python train.py --n_layer=10 --head_dim=32 --vocab_size=2048 --activation="tanh_gelu" --bias="none" --optimizer="muon_variant" --decay_shape="linear" --batch_tokens=16384 --seq_len=1024 --doc_mask=true --train_tokens=184800000 --dataset="wikipedia_en"
MLP neurons of a small language model. Each row is named by its layer, matrix (up: input weights) and neuron, and shows model dimensions 48-175. Each number is 128 + 24 x the weight over its row's rms, rounded and kept within 0 to 255. Numbers have three digits each.
After each neuron's rows, "fires after" lists the tokens most often just before its 100 highest values on Wikipedia text that the model never trained on.

L7.up466:140103116147143129112155117152111118070095118122158137136119160144167123114139177171138141112162102162090134124110107134097132109106143106109158100090102120139117136128162109114172125133116118112136104080088118112090134133114082111149106094092132096126105055111132129111120105137108186149104141148168099116149117175119121118081153135124096119096136148103127138120083124124081137166141
fires after: "re", "ö", "e", "ü", "le"

L7.up593:086119127136086124135132126116128156096126120097110149151128136174149142108114111097139139131131131117098119106180124168093123093163145081144104136134161141156116132107123072117138173130118148167175139116102108115136090096134105168135125138104148128126136112137118126146104106166103161140112174112121127154158161122131115156121166166141112091158179187127137082106117127109147166155183
fires after: " ", " (", "el", "i", "n"

L4.up178:095171145141138118109120119067125132147089135159128124130148119135119103106144146138119155133110109173152140095101130109145165125127141176155118132104138117128157143160144101146136135101132127133162107142053125112125146102090115129110121127162096117165172154083106140085087111123108140153107174184146093163108136130160130153141135076085124081135119131146118123116128116143158121071118
fires after: " co", " Jo", " tr", " Co"

L3.up664:145088093146145183108145136115144130125115134122110148133108196132117164110101150135137116139149144123157144094126130099103141108132133147134142155143122103154100133082120109115124135137137145094136101133104121136098115150110167179097109160162160143146132136131091122156118151100126117153115138140161081151158128169083152120111088100144114107159137105126147117101093099133135129105136
fires after: "e", "re", "ie", "ge", "mb", "ne"

L7.up686:139151092105126078140151136125153136081157139117145117124147143108180072118137157146103099146149107102195144134157180161128101150132134134158121156150149082138114164167118143134120172127145113102128148132127122130088145102132141155125141142088148155100148138110104127137146134142140104098123078154132144133118135126139125109135101143132130156132123075106164105119117142144112103128116
fires after: "°", "o", "n", " No", "b", "y"

L3.up27:125135088149127126161117123115163103117113101139121134140135113110102136142125151103148109131171151148170155136118158121139133106137106144176118161121112111125079151090162144126154144070112144126096141123170104170102090120141154080156109136146149145127112144160077132136146107172152096124124154145123109106133090076128130169110100168114075107162105130113106126147109134134161119131151
fires after: "e", "th", "o", "l", "hi", "ne"

L3.up57:102129115086112106093150068164145210151101120101120166136168144105120122159139118153116113146117130109117162128154095122064145156119157147100129086142138143182119105063139095130131162129129141111111097190141116155131104108149135143164112163151075130132133149157095145132106152135144100124095109088144142156093115130104135134160123109158124136119134111100103134131106124144164159155114
fires after: "p", " Me", " Super", " Pa", " the", "air"

L7.up421:124112076144125127115127106117133133123100115123095119142174145133127170113168098112120104148095126120124111110164084170141164119134127136133150122106082097179150108133133091106098129078133113120093117117134174137129099112152100132165110121144101132089158139128143093105128133145130108116113167089136106113074103140155167158105139116116143160123120176156128146167130085107072122136175
fires after: " ", "st", "s", " can", "im", " S"

L7.up738:135118148130161095129145124164184127165119086142125144107149152114109095132177119101108085124118163137140134153133162142154128076163136150121087140142139120123080184101150111070144102143131100110128126112116104134148085098137141154150143118124093138123155130101118078116118105139119125098132148123147143155144111113152105148089136184160116116135118124124134111109114127095129119154134
fires after: ".", "\n", "F", "T"

L7.up29:177108122132135152074133127092112174155116171158159133123111105096100156105134158138117149130136129147142154165149152165156106135125126093147165102153104130098130117100116155100134164123122105158135125118146158108118110116094129132166134128128143106123156098118103148109147090120149149125116134134142108114104159175134075097163115165113112136123153117130152135128124160117139161088093
fires after: " |", "\n", "-", " P"

L3.up432:110134131114125091129098125149081159084132060105165140146125113108124135146136131142163153113137122118196152091112124141097139080120135109113105119112130111133134139158156137092136154167110092131126119145098131086139131140175139133128105124152118087143110162136117145177122107150167100134124135119160142100094102126145117124130112145170084164129114116097130129141123149119156158070108
fires after: ".", "en", "s", "b", "l"

L3.up762:156102141152090140137082123185130133161117139162099148131117156083172152093136116115115140141126105211132054154116155169116131147139119117124161133140156115142103105109122109158133145100135104151146146133165123114141126128143154135166135130086088142156121111164125091126102105144111128115126109148105151130127157098165124167125121110122145153171149164138165165093125113141149105095131
fires after: "-", " A", "A", "|", " (", " |"

L3.up237:179104127113153164081104140166091111148146129099120133147135105084089116131117119150136143176129166129106129096108179128164139147096127146092127138143127079139121111145122134141106129115125113130147128105152106122107152109114171118140147117177160116118152147192123134128080108176139163138153127134137101092090116135138143140134148180135114127127118114109126115166068136158121159154159
fires after: " po", " vi", " comp", " Po", " lo", " App"

L7.up144:181109117128085158096114130063096153116098141132113150116139130140145131127128147152116135107127164136152147121084114149127139131144143126122129124123100102131165168166143106105142152130163100108146115154133111145121126087131178080153107152161156126133163146169140120144082108152144145125173125134122117112115100190170129109122161106154134153098149131135076118120111128134135126147121
fires after: ".", " p", " |", " Po", " po", " P"

L7.up672:113099080108154133113130142131145142102117135147095165158127105129151114145109137139109163108130129106160159080122130134125183091136139124167134088130147128149146143143153096119126123087119146183156098122154150139110154109108125133142120068164132112118122119140119128123114093151105127126118128102093103137134111101102151183127106126140096131156106122149160134174146104154186100169121
fires after: " ", "s", "f", " Bro", " Pro"

L3.up508:100136137135138156154147142140130122159114120134139127113087197127151152140107137120121091162110124102161163109131099123107109136127123137152112153149111151167142095149122100114074149129112106118131142107129145135132106143147103151116114154146084048146123138144081098123149176132117112097074126150118116119094136108148129126132117155144106121128143115111159142094156130187163089125115
fires after: ".", "x", "ic", "s", "S", "as"

L4.up705:114197106144153121117115139118114158147113166114146128091174126170111136140092139143105115149184136147089129136126137126130135090099150157127109117180145085140146110121113124147144122143107124133161132139132120134067115114082141102172157128102150121123171136126088105157126118182121135102146155125119144153104135121160109102125153067103136117153101149183149153113138126113101124154090
fires after: "s", "es", "ke", "gi"